From a checkpoint of a small transformer trained on Wikipedia.
Training: a variant of Muon for these matrices, 109M tokens, 5812 steps.
MLP neurons of a small language model. Each row is named by its layer, matrix (gate and up: input weights) and neuron, and shows model dimensions 64-159. Each number is 200 + 20 x the weight over its row's rms, rounded and kept within 0 to 999. A neuron's up and down rows have the sign that makes its largest values positive.
After each neuron's rows, "fires on" lists the tokens most often at its 100 highest values on Wikipedia text that the model never trained on. A number after a token or word is its count.

L5.gate492,212,227,211,193,178,199,179,189,203,199,223,201,200,250,209,183,226,227,188,188,187,201,238,186,169,171,181,200,175,189,207,214,244,232,153,176,191,193,198,183,178,167,189,158,200,196,177,197,183,210,216,196,210,211,175,192,202,167,190,206,199,184,232,223,210,180,169,208,233,207,181,191,220,182,224,209,209,166,208,198,206,200,248,197,208,227,206,214,221,198,235,186,224,224,196,236
L5.up492,182,160,211,174,197,202,190,193,181,177,205,204,219,238,187,207,173,218,244,178,196,221,204,197,179,179,193,192,207,239,229,180,233,207,188,122,232,193,209,193,165,183,219,210,206,199,225,197,186,179,202,199,202,190,175,214,198,191,202,223,187,196,208,206,161,172,185,213,183,223,180,183,207,191,227,196,202,181,198,192,230,209,234,209,198,188,167,201,204,185,213,193,220,217,230,195
fires on: ", " 20, "s " 15, "of " 9, "us " 7, "o " 7, "us" 7

L2.gate301,188,197,176,189,197,208,240,200,172,191,227,171,199,173,228,210,210,183,196,186,214,183,169,173,173,156,214,172,231,207,213,202,215,183,212,184,192,202,217,231,184,229,173,196,172,208,193,224,177,251,165,217,147,193,175,227,220,199,183,196,193,216,170,218,211,208,205,173,181,183,205,203,152,182,170,194,203,186,224,221,196,205,206,201,201,225,216,186,176,209,164,202,201,199,232,198
L2.up301,185,180,194,215,228,199,212,163,217,187,190,204,189,213,195,212,186,216,232,177,208,187,220,208,229,199,200,211,174,168,210,198,216,199,188,209,179,179,206,207,178,177,195,220,174,207,198,239,161,181,194,170,197,197,216,192,194,193,192,226,209,208,186,210,196,195,218,185,194,205,219,202,192,168,185,201,220,212,224,214,227,180,218,222,226,227,212,221,212,226,190,161,153,200,209,215
fires on: "reg" 22, "ai" 8, "indic" 8, "Dep" 7, "ett" 6, "compl" 5

L4.gate509,177,205,191,185,218,180,215,179,172,211,197,239,212,201,190,200,196,207,212,222,183,189,202,164,216,209,230,213,210,167,229,245,192,192,217,203,206,215,203,225,227,219,220,177,199,198,179,227,194,198,175,223,187,192,234,215,178,175,238,214,200,203,197,209,178,238,205,185,193,180,176,241,212,228,178,221,181,183,187,189,209,186,197,231,218,176,225,225,204,231,189,201,228,214,194,193
L4.up509,162,205,199,220,222,175,215,197,199,202,221,203,204,226,195,189,210,225,191,177,174,171,186,204,199,198,216,224,226,203,200,227,205,234,196,223,198,199,194,174,171,192,219,173,186,218,210,242,180,201,211,170,187,201,212,183,197,181,199,206,216,200,204,239,194,201,207,209,186,219,176,220,208,243,206,246,194,191,215,192,212,197,212,242,178,181,207,199,159,202,200,198,230,166,190,216
fires on: "dr" 25, "mag" 11, "Mag" 7, "pl" 7, "Corpor" 6, "Dr" 6

L5.gate237,169,190,210,189,192,185,225,222,216,166,192,180,211,210,210,174,197,178,221,212,223,208,216,209,202,214,206,212,206,233,222,240,204,182,171,174,171,190,200,171,194,194,235,205,188,204,173,182,192,227,178,198,208,203,200,174,204,182,243,193,187,198,179,194,164,178,193,219,178,200,232,191,213,172,210,212,201,185,216,209,196,204,212,210,174,212,203,165,176,198,181,221,199,224,184,218
L5.up237,165,202,209,200,201,179,221,208,242,185,178,163,199,202,229,164,201,201,199,178,204,234,214,178,190,234,199,235,199,218,203,233,213,153,182,187,176,201,205,175,211,211,228,220,203,191,206,193,201,233,171,165,193,199,188,138,206,201,245,213,213,245,200,205,219,169,204,199,159,174,212,201,193,200,206,225,224,211,202,248,187,231,204,211,192,210,183,201,201,217,157,196,207,233,197,207
fires on: "h" 33, "ch" 21, "a" 9, "a " 5

L9.gate48,159,183,224,221,197,220,189,175,219,200,192,194,216,199,192,204,199,209,229,206,169,166,198,181,194,195,189,183,214,205,197,184,229,184,173,181,203,207,229,176,224,171,192,243,204,193,217,157,202,185,171,197,184,234,183,193,210,148,202,200,202,199,190,219,208,202,221,221,197,209,227,209,181,216,201,155,206,203,175,202,214,225,169,207,221,215,197,191,208,199,227,197,188,200,175,171
L9.up48,174,194,217,172,214,211,205,243,197,174,222,227,227,188,206,151,191,185,197,223,209,228,225,153,192,229,219,201,214,184,217,202,223,262,210,210,228,217,205,206,190,213,207,193,185,178,161,213,183,186,207,223,202,207,224,187,216,223,218,197,186,172,174,197,212,196,204,212,187,218,184,208,228,235,182,200,186,218,179,173,232,215,209,177,201,215,178,184,208,197,216,206,185,210,207,197
fires on: "that " 56, "which " 9, "what " 6, "om" 4, "where " 4

L2.gate249,224,200,179,205,194,230,186,205,223,151,199,213,200,237,194,224,196,218,220,227,165,207,189,206,193,223,176,178,207,191,191,170,215,199,176,197,184,221,219,175,218,215,244,218,168,202,235,195,169,204,187,217,193,209,201,167,193,217,189,189,192,173,193,185,201,184,194,238,225,184,159,165,223,192,193,198,232,198,198,185,204,257,228,218,238,217,216,196,180,209,215,180,175,191,197,239
L2.up249,231,205,175,218,183,208,218,191,228,167,186,170,227,224,221,185,197,189,197,218,194,192,213,186,215,214,165,212,175,187,195,181,214,200,189,221,206,218,216,184,173,201,238,235,190,174,204,218,205,192,179,202,197,195,203,199,185,225,218,188,208,174,209,214,203,205,160,192,183,218,155,181,171,203,179,228,214,180,175,166,166,224,190,235,230,173,183,238,179,211,205,154,177,176,157,187
fires on: "bro" 16, "Mc" 15, "establ" 12, "Bro" 12, "Wal" 11, "deliv" 5

L5.gate120,220,193,211,218,199,197,210,237,199,178,197,190,213,197,166,197,213,221,199,203,225,189,218,224,221,178,185,228,202,208,196,212,193,217,218,181,178,231,194,170,206,220,188,223,171,207,241,224,218,205,185,197,198,197,185,227,180,195,225,216,223,165,208,200,206,178,207,208,175,196,190,184,195,179,184,220,245,182,195,181,206,219,177,211,190,194,169,210,206,192,195,194,223,228,190,171
L5.up120,195,204,208,205,209,228,203,188,216,209,172,172,215,240,173,201,194,203,208,194,229,200,207,194,159,203,188,176,209,222,217,204,204,194,207,178,202,199,229,192,155,201,191,177,221,217,184,191,188,180,200,164,203,229,184,183,190,197,204,187,195,177,198,214,164,178,210,187,193,210,196,247,182,195,206,199,186,195,167,188,183,208,179,201,256,170,204,195,178,217,215,199,145,220,218,236
fires on: "st" 19, "a " 11, "w" 9, "sw" 7, "op" 7, ". " 6

L4.gate46,200,192,206,194,216,207,185,192,213,205,245,183,186,229,227,223,175,177,185,191,197,178,177,214,209,182,212,229,205,220,199,188,182,199,215,215,197,203,198,168,176,198,177,171,230,224,199,204,161,213,201,233,168,212,212,170,199,197,198,231,201,219,179,193,182,195,177,240,219,178,247,208,195,211,224,262,154,172,169,204,188,206,197,221,189,198,220,179,235,193,237,206,172,219,213,202
L4.up46,228,181,235,220,211,235,184,229,198,204,228,233,212,203,174,214,207,204,205,215,242,198,182,212,199,235,197,176,177,204,213,193,209,211,250,212,202,183,197,237,179,154,176,204,215,164,208,208,170,220,210,193,172,222,216,185,205,196,237,164,205,210,209,202,202,182,243,223,205,201,213,185,217,218,198,221,192,182,199,184,202,201,234,208,169,221,205,153,192,206,185,205,186,225,209,210
fires on: "\n" 30, "n" 14, "th" 9, "l" 9

L5.gate443,211,234,193,168,217,198,199,224,170,181,186,185,211,162,195,191,234,196,183,198,219,222,185,195,190,223,183,191,173,206,181,200,207,224,167,193,227,210,181,195,223,191,178,195,194,200,196,186,184,212,207,179,169,181,208,190,198,216,212,225,178,209,149,199,174,246,153,219,208,246,230,192,209,150,225,224,238,196,214,193,176,168,222,219,223,201,226,204,184,224,203,220,233,218,220,216
L5.up443,212,259,187,200,200,208,155,210,168,181,223,191,182,217,211,195,233,148,198,179,181,192,197,173,148,193,199,193,177,192,187,230,195,208,190,190,243,192,199,189,176,212,181,203,189,195,239,188,189,199,229,193,192,194,221,213,184,186,194,197,163,208,168,198,220,199,211,156,232,215,194,204,197,188,191,214,206,202,183,175,195,180,225,215,221,211,179,204,152,199,193,255,212,228,225,202
fires on: "'" 37, "s " 7, "t " 7, "ve " 6, "me " 6, "I " 6

L4.gate65,166,214,215,255,194,201,192,176,188,193,195,188,208,204,202,228,212,204,202,201,175,210,180,193,173,202,178,171,149,185,193,196,218,209,189,201,192,172,204,187,217,234,210,192,198,212,194,197,201,180,192,173,203,205,187,195,192,237,200,218,220,179,217,232,176,206,235,168,171,204,190,203,227,203,253,182,232,193,197,180,219,190,170,207,211,188,199,224,194,185,214,171,195,203,195,214
L4.up65,174,205,185,244,178,202,183,198,191,195,198,215,193,244,229,224,166,223,200,206,187,192,204,201,191,202,190,177,186,164,195,177,211,183,211,193,214,170,233,212,205,181,239,194,175,204,190,220,225,202,179,182,176,206,200,168,191,218,208,177,213,163,192,243,209,210,190,222,197,202,222,190,193,209,191,210,189,182,221,197,228,167,205,177,223,191,214,205,201,234,207,168,197,214,191,224
fires on: "\n\n" 26, "= " 22, ": " 19, "is " 10, ", " 4, ".) " 4

L2.gate468,197,191,196,233,167,174,191,196,209,227,224,174,215,219,205,192,166,200,205,246,189,168,180,190,196,181,217,178,205,209,201,235,220,225,208,192,194,243,157,214,215,202,203,201,199,210,219,187,183,202,206,236,192,224,209,218,191,183,214,197,181,225,202,174,167,192,197,217,180,230,196,171,198,159,202,209,211,205,233,195,224,189,208,192,209,190,225,203,179,230,182,167,234,190,164,171
L2.up468,221,213,208,237,187,217,183,173,217,203,214,230,191,193,218,184,197,217,208,221,191,175,179,200,237,214,195,185,210,217,207,235,223,200,214,212,181,202,155,192,218,214,231,208,193,195,187,216,226,200,177,216,211,210,206,205,198,199,205,151,202,196,219,180,215,202,182,203,181,272,219,197,211,194,196,209,214,195,233,191,209,194,217,176,200,184,177,182,202,173,182,165,197,226,170,194
fires on: "stre" 15, "Sub" 10, "ate" 9, "fle" 8, "Id" 8, "rock" 7

L4.gate60,199,213,214,195,220,206,200,205,169,212,193,187,148,175,234,191,205,190,199,192,227,181,198,209,196,173,203,197,208,171,201,239,186,227,195,244,217,206,195,175,172,215,238,205,245,202,199,174,201,180,198,187,215,221,194,208,206,229,184,177,201,171,191,209,169,226,176,209,195,181,186,237,213,204,236,213,225,196,224,221,179,242,251,196,190,196,241,213,197,197,196,172,182,199,205,156
L4.up60,208,210,166,201,210,202,212,160,212,225,203,188,193,204,219,166,190,194,194,171,205,192,184,210,196,176,248,194,178,201,208,212,187,217,221,196,188,195,214,188,195,182,225,189,217,217,215,182,196,191,222,144,199,230,199,213,180,200,194,173,215,148,174,202,174,215,186,188,163,201,175,215,209,199,202,196,222,189,201,217,202,249,260,205,186,209,251,208,186,177,202,195,198,170,176,179
fires on: "-" 29, "Sch" 28, "/" 6, ", " 5, ") " 5

L2.gate84,177,169,208,169,220,165,196,197,195,196,213,184,164,190,231,184,234,181,193,199,245,185,198,177,179,171,211,227,200,233,180,243,219,178,202,207,218,198,186,180,191,185,187,177,209,191,197,211,181,204,182,232,200,191,208,209,178,214,238,202,233,200,184,229,178,206,223,189,220,218,193,210,189,184,190,216,184,223,217,211,223,227,220,201,204,165,168,201,224,207,231,203,215,236,175,212
L2.up84,219,212,204,218,134,229,190,237,182,206,232,223,215,239,206,221,200,230,175,213,202,229,215,230,211,224,189,165,176,230,234,218,167,197,199,190,197,254,187,187,227,208,212,218,195,227,207,205,206,215,221,208,227,226,187,208,208,202,196,220,185,160,196,197,219,209,212,194,200,184,226,206,191,212,218,217,223,203,215,179,206,217,160,191,222,186,237,217,195,230,229,205,182,176,183,196
fires on: "t " 21, "ter " 15, "of " 9, "st " 7, "ve " 6, "l " 5

L4.gate118,191,232,204,175,201,211,206,186,197,226,234,199,189,190,191,216,214,211,203,214,207,200,208,203,156,209,204,167,220,228,177,186,213,192,164,188,170,202,227,203,207,202,204,221,189,206,199,187,170,182,188,212,214,223,251,172,182,189,172,207,201,201,181,224,187,205,199,205,175,200,185,231,188,183,215,207,184,207,231,218,209,231,242,219,168,182,188,197,223,186,220,217,190,188,177,233
L4.up118,203,228,207,184,193,199,206,222,175,200,212,197,192,210,208,201,196,200,163,170,186,194,204,193,166,267,238,202,188,237,195,182,185,204,181,211,166,188,201,222,226,212,207,151,205,205,174,181,172,201,225,186,219,222,205,196,212,188,197,213,193,191,207,189,195,181,176,177,149,185,170,185,195,224,221,229,212,222,230,190,222,239,207,211,206,206,175,198,217,187,211,189,208,209,171,242
fires on: "-" 100

L6.gate356,215,172,180,186,190,191,189,200,174,170,204,203,226,216,244,221,221,183,221,197,192,177,217,179,188,179,225,246,204,161,187,198,215,183,226,190,164,213,177,188,202,181,193,211,204,149,212,202,184,185,196,212,218,188,220,206,182,203,206,198,208,215,172,223,245,221,217,188,188,170,224,205,192,212,180,177,228,189,211,209,171,211,193,182,169,225,206,202,182,199,190,239,187,186,198,202
L6.up356,168,206,195,220,182,204,216,155,194,211,245,190,206,199,239,199,220,209,198,193,186,161,222,201,220,196,216,203,199,180,217,233,214,190,225,203,231,227,196,171,204,208,217,189,213,225,225,242,211,220,184,227,194,206,222,213,202,199,218,210,183,191,198,243,202,217,201,184,189,180,213,216,194,161,189,179,221,178,204,238,200,153,201,174,144,222,197,219,190,214,194,194,189,156,173,230
fires on: "–" 54, "." 14, "of " 5

L2.gate508,222,208,144,191,242,215,264,172,191,209,201,174,186,212,200,188,185,172,180,225,183,216,218,219,201,176,216,214,209,231,192,171,173,186,211,197,194,210,215,186,211,196,143,226,196,195,230,228,238,204,201,218,247,195,228,215,194,181,194,203,237,202,200,175,191,221,224,188,190,235,174,215,236,169,213,190,232,213,176,228,220,183,209,184,191,201,228,237,208,179,206,198,198,202,186,206
L2.up508,204,186,172,219,168,218,187,212,213,197,218,155,187,172,168,170,193,177,176,211,218,201,188,216,182,227,202,205,206,200,186,201,180,225,153,193,194,154,229,181,214,247,197,198,204,194,223,199,190,206,190,168,194,166,231,183,190,219,200,191,175,193,195,188,174,173,190,235,208,222,170,193,180,182,194,206,193,208,210,207,251,199,216,203,213,212,182,178,222,202,187,202,176,204,157,185
fires on: "Mar" 68, "Cel" 11, "Carol" 4, "Im" 4

L9.gate484,168,214,198,222,179,222,163,212,219,216,204,196,175,210,188,195,228,162,211,198,161,211,191,201,176,191,208,231,158,211,196,197,183,206,191,187,209,196,154,211,226,194,189,206,211,158,249,172,214,169,208,204,234,209,194,234,191,160,229,206,182,219,147,162,198,178,210,200,187,201,206,168,189,212,194,207,204,216,229,194,229,167,207,207,173,168,163,190,183,199,190,211,218,205,192,195
L9.up484,220,176,181,229,188,198,192,183,209,197,217,223,174,203,216,249,191,225,237,206,196,232,201,215,203,213,225,202,217,201,202,193,183,194,183,176,196,208,196,204,179,234,171,184,224,205,209,193,184,191,209,181,244,196,203,209,202,208,215,173,216,222,219,148,181,182,199,157,189,182,191,216,213,172,176,236,223,168,227,201,215,195,174,211,183,184,180,182,218,193,185,189,244,199,181,236
fires on: ", " 46, "to " 11, "in " 5

L4.gate404,229,239,219,224,189,186,175,245,192,175,209,174,206,192,214,224,192,231,207,195,201,174,191,217,187,216,195,200,170,217,201,172,211,235,202,190,175,154,185,163,234,260,185,207,180,223,218,186,240,198,192,180,187,207,209,197,218,177,228,169,168,191,195,200,200,201,177,177,206,203,228,207,221,198,177,194,210,201,180,196,195,191,237,217,214,183,188,203,176,191,210,187,221,198,204,233
L4.up404,231,242,220,183,193,194,137,204,193,209,211,173,170,171,214,189,142,212,161,178,167,204,196,244,192,188,175,187,188,204,201,201,234,206,204,194,196,184,243,197,201,177,208,196,210,179,234,210,208,181,217,196,201,208,192,187,179,211,229,200,223,239,188,204,233,219,168,217,206,198,200,214,219,194,207,187,212,202,202,226,224,194,199,212,195,223,220,220,178,211,180,199,215,182,209,232
fires on: "(" 31, ": " 11, "a " 11, "is " 6, "an " 5, "was " 5

L4.gate327,162,207,218,204,182,194,171,178,186,192,183,185,229,214,192,221,246,228,158,238,201,181,208,168,194,201,191,191,199,196,158,172,178,211,199,144,168,202,229,197,201,219,216,207,198,231,210,254,212,195,204,243,223,209,187,203,204,230,181,222,205,211,213,194,189,204,209,223,228,194,225,184,179,196,212,187,219,188,188,187,216,200,191,218,182,184,181,224,191,192,207,204,200,219,199,227
L4.up327,233,153,204,161,216,213,194,185,209,204,219,202,172,209,194,206,246,223,184,225,231,203,199,178,210,164,188,210,196,202,195,225,205,209,202,196,185,240,140,222,233,231,209,192,181,190,177,196,201,214,214,194,188,185,217,244,210,200,185,179,213,195,204,196,190,190,214,185,200,209,190,227,214,232,184,229,212,175,116,180,187,231,178,208,194,179,210,215,167,203,187,227,180,213,193,183
fires on: ": " 26, "super" 11, "• " 8, "mi " 5, "ly " 4

L4.gate115,199,195,190,190,196,197,166,184,185,187,206,201,216,214,202,214,242,200,200,190,212,196,183,205,227,198,172,245,193,200,220,253,183,225,164,193,209,175,199,206,152,195,224,185,191,242,224,234,208,189,210,207,214,165,228,217,201,201,210,187,197,188,215,199,208,199,190,204,204,239,218,206,203,209,175,200,210,195,168,195,191,208,184,194,204,187,203,243,187,205,248,202,201,198,175,199
L4.up115,187,194,161,224,190,207,181,187,217,188,237,201,181,245,155,219,225,162,232,224,201,226,211,208,224,192,204,199,149,190,182,231,170,201,188,192,204,203,202,191,174,201,217,218,198,205,191,177,185,191,188,205,201,202,211,222,201,204,199,184,192,200,205,222,222,184,213,191,181,188,180,214,199,223,192,213,225,202,161,195,159,211,181,175,203,176,238,192,203,224,213,199,170,190,197,175
fires on: ", " 60, "st" 9, "a " 5, "late " 5, "- " 4

L5.gate185,193,191,215,233,168,180,190,291,213,213,228,181,203,225,205,235,209,204,202,226,201,193,189,212,192,210,187,198,177,187,229,196,229,195,162,235,195,186,183,201,225,205,191,205,218,208,205,191,179,205,205,236,194,190,207,208,206,176,213,221,178,212,206,198,217,177,220,180,222,232,209,199,213,188,205,191,172,175,230,173,199,208,195,232,194,183,193,191,219,204,190,238,196,186,183,197
L5.up185,198,190,180,213,191,193,186,194,185,206,193,164,213,190,194,182,201,193,180,201,204,214,246,227,218,193,203,190,201,184,177,201,187,240,185,239,220,175,227,212,203,185,195,173,227,208,187,196,180,164,191,183,201,175,204,185,200,215,221,228,203,202,211,170,224,167,177,199,223,217,204,206,191,150,201,185,175,195,206,215,194,247,197,176,193,190,177,186,230,176,199,159,220,223,202,187
fires on: ":" 24, "-" 18, "Kn" 7, "of " 5, "position " 4, "sk" 4

L2.gate509,197,211,223,167,244,204,223,208,203,213,200,206,178,251,250,203,160,216,185,208,170,171,197,171,203,187,217,209,207,167,184,209,199,169,194,206,186,209,202,184,246,212,180,199,242,188,227,188,202,170,234,193,226,229,237,204,199,168,217,199,198,201,182,215,170,180,143,218,190,217,221,213,184,188,207,161,204,190,175,216,175,187,205,192,196,189,168,221,182,209,189,189,212,217,201,236
L2.up509,203,233,189,195,190,205,190,189,211,221,209,160,215,194,194,222,189,193,177,195,227,190,253,243,215,173,226,217,207,192,197,193,184,183,190,220,195,196,216,206,193,210,176,213,189,226,202,186,198,186,190,169,187,204,154,147,192,214,219,196,217,204,213,196,182,204,166,239,201,204,201,157,177,200,198,181,173,149,211,219,193,175,202,191,197,254,179,204,184,201,167,233,223,194,185,187
fires on: "time " 11, "." 10, "Rec" 9, ": " 8, "Vi" 7, "Nic" 5

L4.gate254,192,233,204,187,197,190,201,224,209,217,216,186,175,212,191,187,212,194,217,205,207,235,213,197,208,194,200,198,200,187,185,217,184,203,199,193,177,196,205,202,211,208,207,160,180,185,203,189,219,180,212,184,193,214,213,222,174,229,191,200,198,180,208,195,229,247,195,198,229,176,223,185,191,174,176,204,184,188,184,180,247,214,220,220,209,230,177,242,237,221,221,199,204,207,224,175
L4.up254,168,194,231,182,193,208,185,197,220,185,185,191,174,191,198,212,212,200,216,202,211,197,213,204,207,225,170,198,205,186,209,230,178,170,217,207,168,176,185,215,205,197,226,196,176,194,207,205,258,220,190,200,192,179,220,202,195,181,176,229,177,171,188,169,206,186,185,197,227,161,209,186,211,156,182,185,194,196,191,198,234,181,180,231,188,228,193,223,261,203,226,209,207,186,203,215
fires on: "reg" 20, "ic" 10, "fic" 8, "Reg" 8, "exper" 7

L2.gate186,223,231,159,216,174,201,218,211,203,160,178,224,170,198,242,181,210,176,189,229,195,198,185,143,199,167,229,233,208,209,227,182,205,220,192,194,227,194,172,168,225,216,166,181,190,210,235,191,200,188,211,240,184,181,207,160,202,197,237,213,202,206,186,236,189,238,190,189,174,202,213,226,190,163,234,188,181,237,191,209,198,221,222,210,203,215,184,216,160,200,183,204,184,219,188,182
L2.up186,187,229,183,219,193,221,217,174,185,191,188,244,190,227,219,191,229,186,204,218,206,159,174,179,189,194,237,221,174,228,235,171,206,201,211,210,211,189,189,169,240,207,176,196,191,198,205,209,195,175,204,209,207,189,202,192,223,194,222,185,198,208,199,182,188,212,186,199,159,213,221,206,187,175,249,200,211,212,187,234,198,230,203,190,214,232,170,211,196,223,184,203,178,213,204,204
fires on: "im" 36, "com" 29, "Dis" 10, "Com" 8

L2.gate166,179,189,222,216,197,251,201,191,242,207,218,204,220,193,206,182,246,185,182,237,220,194,204,190,176,194,206,185,202,212,191,204,197,200,172,207,202,220,186,199,205,173,195,199,171,166,236,169,190,202,237,160,209,179,200,172,200,185,201,206,182,217,177,184,168,193,229,217,184,228,218,180,205,154,217,209,207,183,183,209,182,188,241,183,182,202,189,192,149,201,185,202,196,245,197,193
L2.up166,184,177,208,225,189,191,180,189,196,198,216,226,195,188,178,201,208,147,185,181,252,211,186,187,173,218,195,195,212,200,213,207,192,181,182,183,220,228,197,258,177,196,183,192,199,164,219,205,164,211,228,209,183,199,201,177,203,197,200,194,215,194,195,188,178,202,233,207,186,200,220,195,196,194,230,215,196,205,197,179,196,211,211,210,186,187,191,187,179,197,158,197,223,211,181,166
fires on: "t " 14, "art " 9, "ft " 8, "to " 8, "ence " 6, "State " 5

L5.gate19,214,215,165,162,230,198,203,201,193,193,221,205,230,210,230,206,184,174,163,192,190,194,225,212,177,196,208,228,182,183,150,188,181,183,214,177,223,189,189,160,203,203,166,203,200,211,196,196,212,191,141,190,194,192,200,210,205,171,228,198,208,220,194,191,207,216,185,215,173,202,185,212,201,190,211,170,190,179,197,205,197,158,220,194,207,220,192,216,220,179,195,211,221,196,186,231
L5.up19,180,206,199,177,229,197,229,216,205,179,196,193,180,201,247,204,186,173,189,213,212,215,213,187,191,191,228,215,186,178,192,234,203,198,208,237,189,207,199,179,189,198,191,199,187,189,192,209,214,201,203,160,194,206,238,199,211,217,214,227,194,189,194,205,204,225,126,206,176,186,198,151,186,176,209,199,187,192,228,227,222,190,227,170,181,209,186,225,199,174,228,228,192,188,209,210
fires on: "." 34, ": " 11, "/" 9

L2.gate40,204,149,232,184,180,199,180,160,224,170,212,177,205,210,208,225,215,182,198,218,233,215,193,171,183,176,172,196,202,218,197,217,192,195,182,202,186,201,189,204,203,223,192,223,211,197,209,212,172,192,168,169,206,202,231,188,210,195,162,189,208,207,211,215,175,199,174,253,209,195,191,219,195,169,150,214,186,232,222,214,195,221,204,175,179,210,203,202,202,215,232,193,204,211,243,184
L2.up40,205,161,219,192,162,186,185,155,236,175,222,170,185,228,219,209,230,169,179,209,222,183,180,173,213,210,155,192,219,209,222,187,198,162,177,180,221,172,189,218,184,208,207,217,206,203,185,194,166,180,187,214,218,192,203,223,190,207,204,227,191,190,201,213,192,174,184,247,196,171,202,160,197,174,187,189,170,194,196,192,157,182,206,191,209,223,205,174,235,208,207,168,213,207,219,187
fires on: "el" 48, "del" 7, "ren" 7, "ors" 6, "ston" 5

L9.gate296,194,187,182,184,215,184,184,178,211,198,193,220,201,205,221,210,195,207,203,216,194,182,208,208,182,184,178,209,227,158,184,168,210,185,160,229,183,190,165,195,199,201,220,234,202,216,230,215,195,192,181,216,196,216,196,215,198,165,155,166,219,218,190,172,183,218,168,177,244,193,198,168,173,196,207,206,195,199,190,209,199,215,167,176,189,177,210,242,199,188,228,233,196,213,182,164
L9.up296,217,185,210,177,184,192,203,201,190,178,216,203,193,221,182,221,181,189,182,191,172,207,179,218,217,195,202,218,238,201,215,235,205,184,183,218,241,192,207,202,207,153,205,205,189,192,208,192,178,181,193,205,238,209,184,237,210,203,238,208,201,218,195,202,209,178,221,192,237,218,198,210,210,206,196,181,213,237,234,230,204,192,226,194,206,184,198,197,226,201,233,214,223,223,196,173
fires on: "the " 27, "i" 11, "hy" 4, "ac" 4, "ish" 4

L4.gate52,188,192,200,242,218,191,241,207,208,190,229,213,230,181,189,197,209,232,225,221,188,227,211,184,197,209,206,172,194,220,210,198,262,204,199,174,187,211,189,167,207,198,203,199,189,181,181,211,216,200,211,186,186,198,234,193,179,207,178,180,224,213,220,203,213,165,245,205,200,233,228,178,192,220,230,184,170,242,182,227,172,167,214,213,180,225,189,203,198,197,188,205,199,216,205,162
L4.up52,176,166,197,193,203,187,209,180,194,205,177,200,178,202,204,196,207,207,210,197,222,234,189,224,159,189,209,219,191,176,213,197,231,173,192,201,207,176,169,215,221,223,229,207,183,199,185,200,206,182,207,185,168,216,231,169,204,228,230,224,221,178,191,202,205,195,176,202,173,224,227,183,200,228,175,194,197,183,235,255,208,220,176,183,183,214,158,215,191,165,200,189,204,238,210,166
fires on: "h" 17, "g" 15, "c" 14, "ch" 11, "s" 10, "b" 9

L5.gate331,187,211,194,207,179,171,179,189,197,194,199,235,198,190,202,256,192,164,195,210,168,198,195,182,194,201,174,200,172,179,170,196,190,204,192,175,212,198,196,199,178,236,202,189,186,220,209,220,186,197,208,243,200,209,223,206,201,241,224,189,211,188,175,213,204,203,190,191,217,182,198,199,213,220,184,191,195,203,201,198,207,190,189,162,221,239,205,215,152,182,198,205,198,223,240,251
L5.up331,200,211,169,188,185,167,207,206,165,207,209,209,194,183,184,184,211,182,172,185,233,215,218,188,204,201,209,215,176,159,211,198,207,203,204,218,191,215,199,206,184,217,208,206,151,188,213,209,208,184,201,236,183,188,197,193,194,171,232,199,202,225,177,212,219,192,153,206,190,249,177,217,184,197,198,196,175,167,198,183,206,198,194,175,186,206,212,195,174,196,204,189,183,206,203,204
fires on: "," 29, ": " 18, "." 9, "• " 4

L2.gate77,203,160,184,199,215,228,192,199,178,197,187,199,215,184,211,196,194,234,196,213,202,182,187,199,206,235,193,195,224,189,187,206,180,210,174,165,177,187,245,156,205,194,214,193,242,185,176,234,189,209,189,211,229,217,191,223,192,204,192,234,178,211,176,173,192,202,197,223,207,192,198,187,183,215,177,216,211,192,198,184,200,223,242,219,212,187,190,211,182,201,192,198,160,196,231,179
L2.up77,223,200,185,172,192,242,189,190,193,213,209,202,184,207,204,177,169,247,193,204,203,227,212,173,202,202,195,215,200,227,177,214,188,196,203,187,192,225,197,184,221,185,194,216,225,176,215,215,202,202,201,179,235,188,202,201,210,207,186,181,195,208,200,183,181,192,188,231,198,198,213,160,186,213,173,230,196,174,184,201,233,203,244,211,220,214,179,227,200,229,204,206,180,225,213,195
fires on: "bo" 16, "lo" 15, "girl" 9, "Bro" 8, "bro" 6

L6.gate276,200,218,198,242,198,216,187,193,203,182,210,201,223,265,238,208,198,197,191,176,196,206,207,145,199,191,209,233,184,183,215,206,230,209,199,179,187,222,200,182,163,209,228,181,175,234,187,206,211,229,210,209,208,200,189,208,197,204,193,215,197,197,208,179,208,193,201,227,193,191,168,199,229,184,178,222,187,178,199,219,228,195,202,160,203,232,193,195,168,195,241,214,239,186,187,220
L6.up276,208,194,193,218,226,198,146,205,215,186,137,161,210,214,183,200,195,184,186,212,212,210,242,197,199,203,175,197,172,189,193,206,210,195,206,207,225,148,196,201,167,213,216,214,186,209,197,223,237,195,191,219,196,199,209,192,203,200,195,166,164,176,191,211,194,154,188,169,173,220,202,222,203,230,220,214,186,228,207,176,183,179,164,210,229,217,179,178,228,185,181,220,212,231,161,210
fires on: ", " 72, "or " 4